{"n_layer": 9, "d_model": 448, "n_head": 14, "n_kv_head": 2, "head_dim": 32, "d_mlp": 1216, "vocab_size": 8192, "activation": "swiglu", "norm": "rmsnorm", "norm_place": "pre", "norm_eps": 1e-05, "positions": "rope", "rope_base": 10000.0, "rope_fraction": 1.0, "qk_norm": false, "attn_scale": 0.177, "bias": "none", "tie_embeddings": false, "parallel_block": false, "init": "normal", "init_std_qkv": 0.0188, "init_std_o": 0.0, "init_std_up": 0.0188, "init_std_down": 0.0, "optimizer": "muon_variant", "lr": 0.00634, "lr_mult_qkv": 0.7, "lr_mult_o": 3.0, "beta1": 0.93, "lr_head": 0.00519, "grad_clip": 1.0, "warmup_steps": 200, "schedule": "wsd", "decay_fraction": 0.852, "decay_shape": "linear", "final_lr_fraction": 0.0, "batch_tokens": [16384, 32768, 65536, 131072], "seq_len": 1024, "doc_mask": true, "z_loss": 0.0001, "train_tokens": 371600000, "steps": 7179, "dataset": "wikipedia_en"}
MLP neurons of a small language model. Each row is named by its layer, matrix (gate and up: input weights) and neuron, and shows model dimensions 314-441. Each number is 128 + 24 x the weight over its row's rms, rounded and kept within 0 to 255. Numbers have three digits each. A neuron's up and down rows have the sign that makes its largest values positive.
A block is one neuron, or neurons of one layer that tend to fire together. After each block is what it responds to, as a language model described it from the Wikipedia text at the highest values.

L5.gate1040:130112105112125142036162128120144157134147164144148157108141109100147140152173150151096113092085149153109133157114171145119110157141158132165168107106159134158140146183135151092121149173133130138124132143097167125071147092114133113175145142148135133127122140104101122144082114115129140093138155117115181178152119151099155118136103123148120128164136136125109120170149087193151134152135
L5.up1040:157100163120098126065144121121116103132155110120124135098123131166166152111106132164107140155094124095137185130108146163070143124166111132147164099091152101160126147138126080136105144105131177175142144108122095176156129111116101125114094147129122160116169140112116147169086146150137158123152139137141160126143153116129150139117100123136127142105115166099125142102116144136125144107134
Closing year in ranges

L4.gate188:124113130127115161130114078149121124098117106155107141117114130123107138100133127116118110144135086139131176094127085118116146146138171136114097111108097126120141129135131126129157146140107112104086155163172173169094139122148131133138114155125131137140147105147127126120168132163101096135144125137165111103089183127127124157103090149155162167113145136164162146088134157087159093090154
L4.up188:152107118150148140108133147150132180106135165124100113125096160122110096140111157109122103127094122089116136163117141124134174110135139088100073129109144100097145127093117111109132152125165164119146129149099117140119159100113163126125084120142090157138169099127142159092131134128137092134120154130149127137180081171125120131140074141115119097119141140155115108133106136128120098134115
L4.gate282:151122156097115138124081108111132142104142142140148139113103134114188156128108143144067124094118151157125118097129135133137128118103135170139131086083096098110101080100131125128145181166110133122093123150102102146098115077118122131165090123160112129082164134150142166125131105109095163068141139140181154125108126160134155132138110136076141136124076114113092090096142161163150102130085
L4.up282:092109126113107188112098085172170142134119115148178121143126158113126136145120130121108126137083143120148149131148153173132160125129108148132121093067110101188119124126123152090106160112105150108145094117138117156070121088124129085135148134142135130126104154182138148107164117140107129168102124113122101091139177134115123126137106110131129101141131125121116132146121175101118072144124
L4.gate812:139122093157130153107119129097137143149113122138109097110153103124134136117142158137121158115152116131111132142116118157124182110125166119104161146169167127117132093103132120079109122143148107115124108134167131137127097156111150093152101155135077110115167107104137129099160108155135130142125180160132160109138145111096134145169108138125124105122100067165129154085145164136152103153113
L4.up812:122108118107134181146142142114172144168151094120118135087118131133113126112140080166137116199112157143131162147144096110138112160141162171101140125077153101149100147103127113106142163155158109089112130109112146152116138109109124167155141117123110121144148131153159101103145114134153142143133107125131123138094163104136149118150107137188172132125087125143093154157166168100143108113105
L4.gate940:142160136132154125148148125141127165130111139121165106158168132150135101098092104154117112116129142147103117103121144166151107115147137123142132086111112155105120076130115112139159100150113126121097070123131103129133135168126157165132096146156095170146151133159105109131159104094170092125144148127123096132061122140159135119154117140088132110110109174150146107099124155107109105166163
L4.up940:146168129118165144123136164116112123136105119133161130163127131088112115106121144099164125093115143093140124130124130130101162085117111158149121123101134156112107127084105116111133118129126142115120098112152143154131112084154101112151096124118133173137103068152155156175118118127192109119116130131137105093112190165129109115155146140108137141116105173191156116123118120147112140164133
L4.gate1114:150138165172172101154101106161120101087105168115117152124135129132142094122127132159100091156125096113097134112127152115122122103143114101118128134099151154151111123130140112143126144114109153128128142089172129109136110153146127142175094116077135145168122095142110135127117104097139122127103094080140139129149124115118135104167125152129129079160100132090144105195146120130114107140099
L4.up1114:070103128080089101120155134080178145131144111123179143161127119141114131119113148107159101142104103137178149098143143119120122124119122106094109143156116141129127103157157140137155104118175132107133106099126176129132130140119100098143130117147133134080106138112135131135109134114088124101145124074131109162078129074118111122147095119122103162102141117137146079143151100105122135120095
L4.gate1174:125144163085147109115147130065106090079155120130160119170122143144111151118111105123104129106124143124132140074168166127101141138126140129131156132110126146096121134114137166117119120153141140061127129130086128124202119134132079140142106130109137069148129099132161173122104068146140099124170179104121096151138124122082079153136112114120102161122111102132128132118154115106140173141130
L4.up1174:166151136104094128111147116128146103119140113117084098139117129087136115166112108111140133158095099150139137116107100122157165142091098144131158130122085095092134095115119101095153171160128117087111151146133157141131122135112105148138151129105134137138087097095093152096134108136145163133130141129107117148147111102119107157127126076133107140165126181123159132141123119152143117114149
L4.gate1175:078160067124147122175113152132140118092146153126141098112120117119101104062118120113140134120131149131185125092125167141165160114173102134103148107136075153115115131184118155191125101151161140134115121154106126129096123129150137121089150140133117145151130142137137167144132097117149162128106137132163125099152129157171133155110139153152117146141123116122131126122108098127116162144134
L4.up1175:157132100135129148180116145180130137135140119096098162123148109150131098116159161120113135088113156071154112125071098133114174110148118103100109161097124113161143164139130145139139117137143146076114130110183130125106119108124121098129121117131117091139111138127164146138163105112114105100116136096104114101126134115130124082170168174129125113140148125125117127162143117129135141076163
L4.gate1193:112116117079151169141124135116135137138153165144134093134145117121099126039092128084107147150126113149130183124103143173152185108095121164175170132128125116126144132122186109139118124108142134127123130126141114131100160123159107104126135125112174159124114134171103158131164156164143111114103143134136107113137103125103143107178102142153148161164133108164143150151103161065144144160154
L4.up1193:110115132151132144123066082129076146107130098105131135147120140112144100092143086131134102096109136161173129091156111142123153105118090129128147124113113140122108136096128127105183139130207122142131100174145122106139111170150106153074098102097139158138153119130137160131151162119135143123112151108107138110120091135132164112125136136150110155122126104110108135110109125138149171146140
Family relation nouns

L2.gate80:139140105117176138104097132111125118100105106142138132093123117160156155080136093116117115087121164102113142164117146150112133124123101102176163187118130122112173154158110127138133099074144139120139129152130108124133127105125096097173123130158091160099119152149148156131123144108148126160143132130163128143139137106104127163145129110120139154129115146099127094154125115146147109140141
L2.up80:127133138085143145126117091085124162119100069118151112087153109126142126097134074124106118099109135140126101139141147133125122114157111121196118162099155120116174170135091138154147131117144145139132104169147104177160120105107133133139138149161124141123154177154117115116135131132134143162163120153174140127105098137118134142156163131120152181137135101109141075141087149144125126123155
L2.gate227:131127155112119133191104088147120143129154132169083149133135165141128139101139113125175177151139070128130142111113144118165115122165122161152083123106166134093116113120124123123106142157153131107074154158117134159122126149110090146143094115147099138108153064147169141121126158098120179122109138153140168105113143134115183103137138091105151113091172156131143119134149172071059125113145
L2.up227:149114141108127132152138077168130119094146126156124142118114141135142155112121105111182138117122087142129153092124167139166116134144126163145084162120197156080122107157119138115092157153155146154103148142112139142133137144089117133111071100123127143128168063123143103098110134159154157136120114141124165090120111132126137101139107084081161135116165142133116113155202166097070138125142
L2.gate470:100130174179112145156154144106126140132128125131105144177110135130134108141119039151124138113162133118101136116148150143112112088109121138148128107145131133148132132076107145162159067113141100102143100159126130106144159190114150151107119106118142103159132113120137109138129120094142138106140140123083146133162091123114116125123096101148134127114113165157136145148157135099124149192146
L2.up470:069150180152081115124102123083172165135161159135136132167139138119127101144134085129125154125138100158141119148116122146111132090134139163156092145130129122152164132073131121110115114121131138125140119135108132120125189141140134191135161119130114094150152132108131132100072126131110158138138113117110139182134148133104151181116110164146136154109108132145122119104108120095121146169099
L2.gate530:083083127112105102112142132126142122140148106111180149095121119151123151125173114113111104095129149092098067138149145153143136097149117119068159161093078142120121141128136124129077144123114154156137165145112149082131111172133097139183108159110118095098146097127135154159104113092138123125136102134131146118108122175158121136107109138099102147093119100143114116107098113089146117147097
L2.up530:123094130092105109130136136123146114147149095102152147099105119170115114127176122125128107084157123102106126096136139182139146105139104123100145149120096130117150108122137098108105131150105147162136128164148130091162127123103092130172101157106110104093149075118104151143107112112160127099147136144146128119099115190157127125130117134134106141100104104135145132121070106064118110144081
L2.gate548:112120100120129152143111133126141179094129153139178119141153097136158150101131104148110111149148144099092150113111128148075129130145095134173119125105138133090108127141114167123092125146095191090113109174136111117124137146105149124146104113125087176114102091109107171100158169120157125129142088195172142090122122120116132130161105107135149115094120102090145112108080150124148084150129
L2.up548:116109121123165119141127141089133155092174119102175137117156087097079146081139103133159130113124136091147146133132123135087156126144121144148137138100153106107150096158120109172127105135118171101155117182142100125129178146129108099117121142138082132174098105113125163109119195111149125141144085170140152102145152119136120134156129129123155128105090109062156096122091121133159123207136
L2.gate621:073104070129154126138125132136146141119135113097149130131157183074143178075150130092104149154137140150126137125133156132126102116169166125099140125134095141147079087111168125135111136130168129098139110149105138164141121131099112155131157095116134138071104140127150093140148155076123145097110124144186131121137124148104144082107103126118117162117144110065122132117119096153132093148137
L2.up621:112145083119159143145132134133143133105111130111168118162175172090128168120168102112148118123118122152145181123130152131147103115158146131115177129149126122124070121152157119119084116134163131095128147137140126160132154129111118135164146110124133160080152115108125079173150168107131108117101149170207105137137144132146110130092132135105140160126107142122141151067148096109134108154159
L2.gate1061:100106111120160143133132114166124120127131102097141129111122082125082108093134152118104117143125132137119135126083095148121127095143121133158172137178142165074101166144150107106128119128173118105158111126152164118109127134151131138143140129123151104119140134075124158113155128144145123150134127155089088105168102113133117116139124114162185144101081112118127137114097119141131115167122
L2.up1061:096104130106141168155119127135096130124124126113167103107139067174112167079173152138086097149133125132146118120073102157112120131110126101161172142119138178081101139129118124122140124143135081107152117142113128092125134137130160144146129158117155122106119125135144148128129170109184139129107111153133109098161126106116126129158123140167175138117136139093141136124104069129125101146152
L2.gate1192:156082073126181139119107158130165069150156087118138117118166153100088118098121143122116099115153133101092108146079124158102148162127117118133165163157136140147133108154090128129112123123088092074147132113140126168101134137167056166133148146131139130152167101107137159091156155127097134149146153141142085196099139159149136154164117113162110126131103113099091102149115122155157098152121
L2.up1192:159157124154165138135115153175153100156127133136118078142139116168106093101132166155123144160145178074121149170102079160119148152147143095137149174097131120115103163160062185118088110132105088148135130122116112146105095133184072153133132098128121172119121132120120158095110113105149128150170116129142124117121164151118139169144133114139168126122096095117143153178120135184123143153098
Family and personal-life nouns

L4.gate12:121139141153130138163100151127105185133120103111170121129146147123103099139145124072130114103124131130103118116164127137184152122124145128176143152158139107109123122134122155112151157146158130163128105130127150176176123131144180141116111117124136115165127103121133156081119150139142138131163103144113152174120113111140118134149129115117116103158109162120110106141077105166142146130112
L4.up12:125127131118072100127113096107127139122140146119157122109115126162103147132149124077161139128095115131124118115164148169154150130120174099143139166144147094138136103169082135134109143161134095187093119167158132173166134116119136148131128135131152122179109113134146147081106168178148158138126128101145132158109108110116148143132182139109118115135161196132158134144108105166124134160142
L4.gate25:132142167144111175192126147097135123143153105118143154157138139103171104148138142140087094095105073128153096073089129108123134142137152124108129095146145136132139109107151161133156092113126150126087115139135104133195136121126118119151071125105141126130124107115096140130145133100128099137136163143129134170121139131126189119133118106130124103135128143128095175116130114120176126144111
L4.up25:140124124116132107100168123087114128135151145127117131123104091184127110137152125122151115119090111111124118119136132172176176116122097078112128133150155091138153079162118141151127127175164155154120148141135137151150124141181108157086099130136146118140116120092111125114116116140104120094154079170121106128105094132096137110139129105121135119129124158155155079111143145129140150119141
L4.gate333:162112122109117132120145136151131145099156117160092158112151119120128138153168114151078126122134103090092115137128124134138120099149152126156140118111091121140146160080124122118141105152118117083137146115135111172134117143124158112129124144142096130105159103140119107104133146164103144143136121135079130100132115146152153183183156179093190144108123163096108137071142158122098121105152
L4.up333:175146116142112140112104140111124148145139112099134115123119175145117153134152136147110116117173114139079155113106090111124077143119133128104153135088120132158162163133099126096147151140129062113135112122098099188144136135132170127134108160172084130094126136080102141100154161163143142137148133150094106132133124118124126115145131143121136108112130130133147124111138135138109107145151
L4.gate529:091125107125131127134091106086138192100122168151066155132162079096183104165136102059127137110132172122070108072144125120091169109196121092090112113140108132136139112113087157116166137114128116131150124102152134132137146111116079156116129134177144147105079151138142144123096158131141104093150157148117122099112139113125158119104133136074123145144109129090113113132122116128122114128147
L4.up529:107126166150081111156141120113136119082186106132135124164122155173108102138126167128139102093144159159126113113162150146133155116084094138140147098161120108108101107133170141104122106117078148148094153142120171128151147116146090118121139136109108084161098150128147142129145127114190119118132171135126155108105082110126093149169129133127155164143149136111149161111158146112141131058155
L4.gate765:073134176155123123087097098133135108096106119175132123152134153136112161103128110152158131089161094135155116119166154138095155077090116152130141090111162193140093118144146124119119142122141114152126142107179109156118152104093114121135126125131093120164144179082091149147090152143153098083117117140108131115085115137132156125148143151139176143135124120104134109134111152135079133149075
L4.up765:104155146133113123135124087148167130136120130160139101130118156140142161112070134131156164185108133169120167109153127167084138073142134141093128101129136151157121112159112155113098112118119088143102097146184121145079140091120136120140154103123114146159121129118059119134150147147124105103157145115159119108079139120091144127151110150103141127106122144116149148135108112091106129135105
L4.gate809:142099144161159130141095158111162131133143100099124151133136083110110125118167147171120153112102142208122143137134158161140129084144158126143115141163084125145127112115122102167131146133073086184107108158103135142128122135154089154110121124137136116129136148109114118089151152060156125110083109175092133134141088101135129100098149118162107148139169141107102112133163169168115089120124
L4.up809:109135138098086116139115114141136131134094103094110149152162116108169163139131152086094104087135138138109133143107180136130095153073152092135120101128162171147117166120149134096121124120114150130096122112108152133120114111140162099115099135155202129168107138115144131128148167166119115136110131131136133133143165117145151146165155113130156146147155138143136172141157139119121120147155
L4.gate823:104118127135166096188140130098118123120136138096147126134108105123108107109155157111139134130065167099117096122127131099096140170134107138127150149166132113111176140092140120138148132123086118103128112103099130120126141159121109112146142150127112137092121111143114168156094101110116112147160079107169118136189089092077156132114115084212129152100135112148121153164149099086107184143113
L4.up823:182144146175150141140101142138127125165120184101128136123123100200101131104123124154130102111113184114126141119106164158132142112146085137098143179128142124161130113099139115132125153084117130120072128115089141111123128146128129148153124135136149090109108120087120139111126157086169112149157165121120133081108137156133105130144154126113138119134084164103111117144150084111092120109133
L4.gate1040:150122143147126119155162138119147165097136113158109135141153095088159134133145119149148132141089154147106138084134134159125133146077084136147172167113133151112114082112164124135097130119138116123091092128131141122164126122093147119108159150127101100155143124139133139150066110126118118109088139125148112119065136118090112158113119104065147107112089127154103145136170100089123089126164
L4.up1040:160106132145153140154136113151146133139101133141141140124138127138119101115116140191177090105093138122119126109139110137100094127104100100119122115123120163121103117163156112153114110134139145138120111106140168149147117088159113096123155148130129132145161139134109133170079150163121182117102118080099132098109134157136130114074161069074136168109086138176115123139097106139128121152163
Wiki heading closing markers

L2.gate102:151107142063161093141109139171132129112126157125100125147099167194154123101124095111153139159102143132113144149130140142122153126116114126128132128123121124111136151122082122073124163123116139080109123120085155092139088098105141089131123159126121104101146156115113092149113132116143157102135140108095117117131116144135110115132112155135159111092126132110131096140137094115138129090138
L2.up102:136073103125138115168121086121098143141107131078096127167081165156144095141111125094126149155116129154101147121121094140141147090122123154132163141111099107097170118138128137101137125149106124114142094156144099134141133110128128131101145165149156169130101137141109126141164127071111156091162101105094127126147112121088126111135120109142152158131115158152130083126135098116152148136136
L2.gate119:120138086119139114123150119071162134176109151112134113137099134135100133101156155163137122130083175121141132092167168138113114120106126134159161156128117096141132160113154156113158183147141130083098101145166162112133170149104133142152141103123128105100167120133119146158151122156138151138132111139117144119142118122123185116144130130118147138115122148112126149154143118144132167156114
L2.up119:100134090165131119160133130136119152147139134174136075119120120170128126106151108113192073100104142117167136100096110111133124156129118086110117110112135157119115133107113165092096146135129118127141153134176137144114146102113137153129130139126095089139171142130142099150117162157166145153127129144121098123157109145119110098130159129113126086128161166115104134142110094114143140115153
L2.gate349:116119118124172126133150134149091125172112157081116147125146129210152124107123088120112104135187173145148098127126141187130121111086110114120105108137145110144096075133101121122140160103162080105150161120137141121093119123103126116082119134125123136122139126110132102174123149166125159123140139128138150114113101140154145103121109157128118087149128125126105108122196139139105136188132
L2.up349:138081118140115176154132113159115129157118169122142132101120148132108109204074109110098109108113114093167118106140141202139121125134108147141118127178104105192101150159140177162132135140144159111140118142114156162127098146082117136148079142134146143111117089138083119156139116145131166107161127142137118095103111148157107122102127142139158125096163109120157152129163102106145141154112
L2.gate486:059132111155147100150154140130091136140138101119145114107161130133140136116134127123128119092165131119083144124133120153164122130143119132172130106120161104136130131124120111142106114110103106149158125118150131191079135119101092198130095147136123167159106121127116164111120125148132103115110139123096136106137095136104149082144171141134150171105134141145140115111165123133120150106145
L2.up486:097135102140152135131170114149097131085186095081103122139133085179126145131093143111132112136166149101151151122132102171116100143165138101161172135155167097140112148140163109125121162131138134129175125146141109131096116128130108115129136164103097135114121102105133163111094120148128117132096142137159177130159098176120103104153126144136148098146152154126121152148162122152161155146099
L2.gate532:113102159127108144162136113169133117159131180157099128104124140123165157150141162113129123167106141146143113091127124095110107091133097111093092113140120115138102139146121151138084151122135114126111137075134133149140124143152099097109129107136104139136151126130161163158169083123108123141168116111084136148148140140111154132110125128143132085144093128097136096173107065125168085183133
L2.up532:141086132141121108121129096133141127169089151124127155118110122139102151106082142110114108172119144158127123098146126150181089124126118138107089111159113135138107114127127168064143148151145131081156116119143097150134129167130149116158138131156147137134116168146129148151190158122121121174182138140100141114123152134125127137118147142103112114148105152134100120155149106117136143156132
L2.gate788:147123115093130163132142127140162090132115092170136126165084112133132115096056095165142117112094124149168136125137163119150139134107106130119110083130128148146157116126129150115133142097159198134129092108100127164120098131115106130135107123127115169115129094114195178159099125090111123095164159120121161129161119120139109119105109120102142118142091134118099081141137093159144129126117
L2.up788:094099110129126127134128142141140121133127116153127106176061135144138166088087112138147120114096112155144101104108144109146154146127151123113134132144092145138153101108131148118110125153164194130124110104113139158134138130157097125128106154155128171117158106124121173154136124105120113093104107171131125124164131164111151116116138133125125116118111121141116085165140080114148133154149
L2.gate907:099141128188146137113114147107119139180145159102135136096112082139125113121071115129159124165108133114110126093127128112116126157158117135135143121105142128119139133147120139078101116172139147121162142130110142127166089133161088116085096126143149095156122118085160100116145135134164152139155119168114128137170123161139155086116135091101146141133124154120104151144160127108092145147159
L2.up907:115136121138102114090134107079151137118078132121163099096075170136150163151127127131091102112098132141115164115114109176145109143130119118124114155128133131134099114144111143144125166118109146122122128141140147144153124155151127136155138178158149168163102122121154123132153161172119145162134102138104120171156106133148122142155119115119112102073124114137132108128153140153111140122108
L2.gate959:185130133127108093188203197111117122146057114113146157163126150132125113139130174097151109121114145125049094133139175148111142142161091125144141123141142105121181145141126143162130126121121140140113185115137124152133100157127106170157121156123130144105127161090134129125179138120140121136139143161107162141147142143131111136116186149149074132137136122183124095160157083145134102127108
L2.up959:117118165161105135146169135135146099141073134096160091139165154122128130140144127112187112112116125117088086126170150180119133150133168149135105140102123132139168183118144125151112155113135165104104128155141130111135132158118096136132109150181116117108101131120126118124147110127141151110138139164099113165128118126113121120121154136119094129115139126143110096168115088141165129132084
Year-completing digits

L2.gate171:141099102132136128160116131070105110141110149106136106077128091140115113170122179140140130119138147128151120137106175166117165159133157146134079126131176146085116115110141153104132156076120144143132124128111097110173093107170101079133143151099111153113153126086137147132143132127132085131156135147167140119120125142100139173184111174109137123138107128143153076147111147137119110148153
L2.up171:132148085161121136130127154099125080142117163114102104137140118126156129135124151123113136120123148162095142088121152144093178120143092121147075096151197160087112114091144180098134131092129151161127095087131114115157140115167093092119134152155136117130149140130129155125123125124134091129158142135135155141146130156098170129173143153138162166112101092133141096143088158124125133137153
L2.gate288:141142115143118085146120124092133095116108119129138103084202136155111146140132147117115131143141093110121130121131158157074118114156158111104126137140131149119138108127131148160088105129099178073133152095175093168124106121154119100170160132141108120103112087147122117109102178100130150119123145120157130115147120133155117117120147152123179102122130155100178122103107146141123131126139
L2.up288:123134105194120128110109148089146131120088133114165130099137084101142135132125146148138140115143123117163158161143131173129141141147124102141116118131111114140111095134096136151078120068143150084164155129090102120153143143094121149143127103151155113116136123128108098113128175150118156148149085109140165113123158132150140121127108095112173139125158148139157106091161116096166132125139
L2.gate327:150107085149140129152094118109137144164087102151096115112146094145153095152122141147159096137103131095089118137144138171131146089110071085116147149190177129135113120162102146140105117123142120156106105146146113116118135131133121114139084147124178140096141125121142137137103158177126089158116118131157135118107129151140119114141111126167122115106118143165086129130123133126150150172156
L2.up327:161105147129180131165131171130124117103169144132110107115089163125103108094107157134142130145135130142163153138122131127111176098082153124150136133131139100148146097106088138155164135146080126179128109110077067172160143116143153119152114154177118162162139151123103114089152158114138108110149139138105150108138160121113129179089105111163133145156102095134120125114116152139130095126095
L2.gate340:172142094163136148142116139117156120116090191133088158138128117064138148128080167081152163137092183104138115085121095153136135136122088142102079177138117148162100099114128134133156110105131120135127119089126158131120132160104100122154125137111117104082177116066113143149133154129146135124122144092127122067102154132105157122164115146113119126116162126097105150147147095126095093103163
L2.up340:120159128127141168173115146176170131163148123070131134114132143104121075147144119146080135150135144150146106122147076151111136118117140159134146113130116108145140090147111173156128103145139099142148126109115169114127178126095134112129139139139107153129145074096143125126116149147179126118121147144095133079154166110113125150123157145099132118142161176151155134150167110099160099169131
L2.gate404:166108111132133130170093150201140102165156129151141138145163114137109141128149132165096114129127163113111174139120135108102161077143074112118123129118103121120115097091107147124151140123120132115084104118107167131099141118082134112127136134156086131121130108155113101152079129121130124160097125118110083163145114131098117157109167085131183095156132136133156083161156141148154101165137
L2.up404:148154135111123114178085137132152089135142124145072160163130186134132124134150128128085134092135162134112150124107128117100166104127118147147142138151108138120116130107105144101117152140126118120119127089092131134110147110121125142065125119127089133093135107182139088119110106122127145158070110119120091170133127140111125184147148121107117102149174117157152133120127139123118146114157
L2.gate703:129129116142110135120103112155131149187152152077131115176129135162151093142166136122086145155118107146151113133151098126119130112127172127071110135136169148134146161064102162133132119104140124146113137137128139116178153095126139108144123129150113119131149154123122106138137160140160101116131107121120149126114157111121137110115144127166152080129168148103159092148169138173118092153140
L2.up703:086142091148133117144083116151111131152116147122055133126106116129127154176122129120091148107147128128123095165105086107130117145114114132110153124144137159116135152079137158172160153121147198161115093092093163079136143067113095118100155117158138129120134130142076140147127152123130097141114117118121137119127150159115147100130144104131145111132169150126130125131139139134098104127102
L2.gate793:178131157128139122120156126125111127135119124146156105133154130178105117170132136105129165119157155130119090106125143135144179152109132134114139151157137125144147088131105092113127153067100128151148134084100061149140133104124115139152134145124090104106098139132109136110127121112149087126158118120165134113094133077122137118129094174131089132149115095138139094144121070148093090063103
L2.up793:139134117103120093108138123124106125132150154105115102098132106162168108168136113123177181131129166180104151120136140120155133156121123101138111113143155113100126126161188105114116076107100143116125111170111127138157153134127105131195112106147118137128126125140122146171128142107135123138094143107151124097153108110117175114140097163125106098090094079118131139169142098143077125129087
L2.gate948:138096105148127163128109148124136152161117147141101160153160081184109099156133118090126104113120146139157145139104154132113152080132139112126121118161141126110141123106141168158141097085137127116108145106140081122161134124134173154172111110175121126090094115110144143114152145119149123112118151110115128153098116130130128107134101139104098108086116134109119154127170157152144113105159
L2.up948:123129104116118094133139131115148150129126133126148129116153065164081078116151113123115111079119094138133078102099173186105148090111125115120124141167178130116093113117131139168159137073123124130142105142108123121131119134159123141164108157146106114133101142126147106144125144130146109105135129126116120126111182115106107135092099163090109128120093121120132122138125104181106119149140
Closing heading equals signs

L5.gate928:162140132135131150066122130114108115092121135095128079130059075130159118107091153113127106096139141116116118104146128117144131121124125119142072115130104125139149106095092160083123150146170134131042100139109132099164151113155139149135120160135116113110145077148134173084146153110138084155133159116141156099186118096133125143134155102085136135133105135160134097130144121124152119118085
L5.up928:081138176118154113091149123101147111103128156178115118120116084159140133161116125164143128117111094135146120104120171126108164130135134081120077134123111110114108097120101146132092143115122137131072126108139119108141121085104137106130075182109094139161137102149146100126116170118180104158115150121140134120169112130114167138111111142120130111132089111132141125135128131110158076144086
Relational noun heads

L4.gate261:112096081141164150122147146140129109131097136149137162115120161127122123125142150136154077090133154137108121159158147158102185113169128129121127120157124126136142188164111080094092130128132151127148111108140155102134117120106124161195105140122109154115123158163105133103162150109147157183161117117061145166133120144132132125150144106186159094127126097112147138127105147126138126138095
L4.up261:119089138101154166166107122145160119123117099159118160123092160140124082103154157157164120122129165088086097125109113125093110166112122113167131147119138120111168153128088121128120136100153190130127107110120147115112130091129103127132126125118134149114110135103098108136172178137117144155155144129113154155148153112127138069150169168175116143133104148097129107150115111167163152144121
L4.gate402:142140166111148119117161139146122131122115130173128116125109155127137165100101138125103153108116165130094138142110160136153107129138099144135108128086150112177141087156120102118137170181100146112097156125139116073080123102122087155145120132118108144132131105171193116144162111111137124131154133111136177140157150160129102114142141115119149116146102140109096091129141142144117125126127
L4.up402:117099115132128110122119156109100154131135145093128118104129144144145125124109117093154152089152164153099165129151115135133119156125119122136204160134167121153120098154117130122146164170134168140111135118170136141134093117103120120164127112136112152125133125104130170100138130085161123127122143154098112133089114123140162098162128152104155146143135144128113108151119134116149175109106
L4.gate714:157150132182127168132168109104127136123133133109109110131105149165124172135126125122162122152109175139185146124113110124151086165122120118138119126159142132215112139115094116111160139167108149106192124140154118111158125142125133140108096111151135179136105112110110120130110110124099157107165101113109144129155133149122131112108083160130160167150112132119086147148152153136106083132189
L4.up714:168087152162118146139146104165102128123096158131145106151127184125120177122112133125124125124138166118133106105120145146138110122151129147133118105118153127158145103131116121160106101118107107141149115121099134131134129140132185135117162095151133132149102068144150134121141106139175144136147123144141148137155124102103107129122127162139138124124097134133173111123157123141135097083183
L4.gate756:120161172122136086129112089155084143128158139115123116175123119079092134149162126122086136111120149118120126122152090132126120140121150161117131098150145092146126134102110150092166150110064150092138151139117129134108120091140118134134100121114095156085098109111106118138094142097156158162110161106183096090134108129071135126119120115151144135126141157149143126149146164138101164133078
L4.up756:150157149133116148124141133152055132147136128124109139135173110106178097118079122165142130119197123141142120151125167129130141153114157123119150101121158102182135110126081104186083147132142149146149120107155124139111126139079118126118093133133137149121151096159130091137113096158134136091102117142134181151119104133158081094140108156111106131130143106136115121167153119100133149150133
L4.gate862:123109110164136137124170116117133143094101144140179161125105123144107135149102084132117128116128146140108077128134139153116108157156184129102139126138108112151140160140122129147125124144123145150155127156132106113134138090075124101147094144128150156124166116136112141095134106104144201148124161104129175110128126149142106067160138092182129129114166088151148118118126162121116171135082
L4.up862:090151121117124136124119158158117143098127162126135142173158137102122114119085104091142154121107115153128120145157187130120126124138137138108150141139092110160151194153167111160151127108116134162163109148121135106120085134119111129140132136147115209149167073155182148127117123109128147158092150143143162076121085153122109121145156103187130110124136147150155148144152144087125133126126
L4.gate1061:151128120112108115086128096122157144118124111146137111152114130136148137126158072116122145117121118148178162107150107112106093123162129089105123131104115110137120110109097138155084155104124108150087140147127110100105127156106121109114134138105133139120175083130107095176107090175101122126149122143150144162176124111139095137094137110117143150107119153104128117108147119073137165144105
L4.up1061:146158120128110145123164159120170094082111135067123115143078130116146114127074125105162133162117086115157126174137109155168107166108105106097106096105088151140143125120121116165117135144127135187172177086110166156091132094142147127163126111108093186122137108140156134135120186116119127138127116145137108105089108134078155120127174133134148093148137147107119120132112140140099130167170
L4.gate1086:145137093124179084132094122116118123149124126149159095149111139116118102128155132159100132146106148114130106104114079134094095131130134122105091095115104128125107098122163086095101135144146136149105152122131134149101139119140130108147129169080142093153150103150136124124108172115134118088139135096121143152115126150176128130135136113124135097128095093127112142129120131106154119144149
L4.up1086:155099077110144170094121130121112104137147138092112150172090155124141153116134122099148138115169118125118116101150120137120104100066108119129127132161125145125171155125143178094179107095097181145102153130184127119102137119136120128151122164144098142109117116137080137142146149130120159149094110136147075151076149156119120122149142149112124120136147108095136151121139145135142098151090
L4.gate1104:136156129118116117093126112118155106123102122134140098093062130134101122147097131103134115101131102115083116121114121143154115125168104112143116150166105160160153157147085147123124143134115132155134108062111071124135155128113118082160111087104137140133093153111117146203156121130175124115145128114131155134145146154143107151142129099082080173152115132113140096098133160090134152153101
L4.up1104:102114133139150136150121156096102084159124137112100123089088184103121122125138104102126132149106145163078105124080124144151104137109148131115090119134141111121147134140140148090129098105130162142112145159129145151152111153095114140142106095098111151145109127120165138150123117105120132116122146148112154137146127078110114162140153154113088138152166130145101121109137145104153155103165
Year in dates

L5.gate164:087106161172137124121131162096143138126137165101117143106106102104128088135121120172096149110121115126120115103167117164125127175089080138101155140163132119155122098127115154166141153099101120163116108174123134144182120161069123142168121136151141153102130154163113133110123117130167119129108121112112126147136131133099119187119146106130114125124115110103144078146153112146128129127099
L5.up164:101123172152109168111161129080111120106138118158095113133132119149104130121109140106089130050128107141121152149140125162122129113102158098166125118166151095108148116150128110150126117154130103183102138143172101123127108122109133174128107134132167173108139124159098088106139113150128090120147162112130114114135114136121145171161153154112137119117152152137134107120147166173163119149131
Heading closing equals sign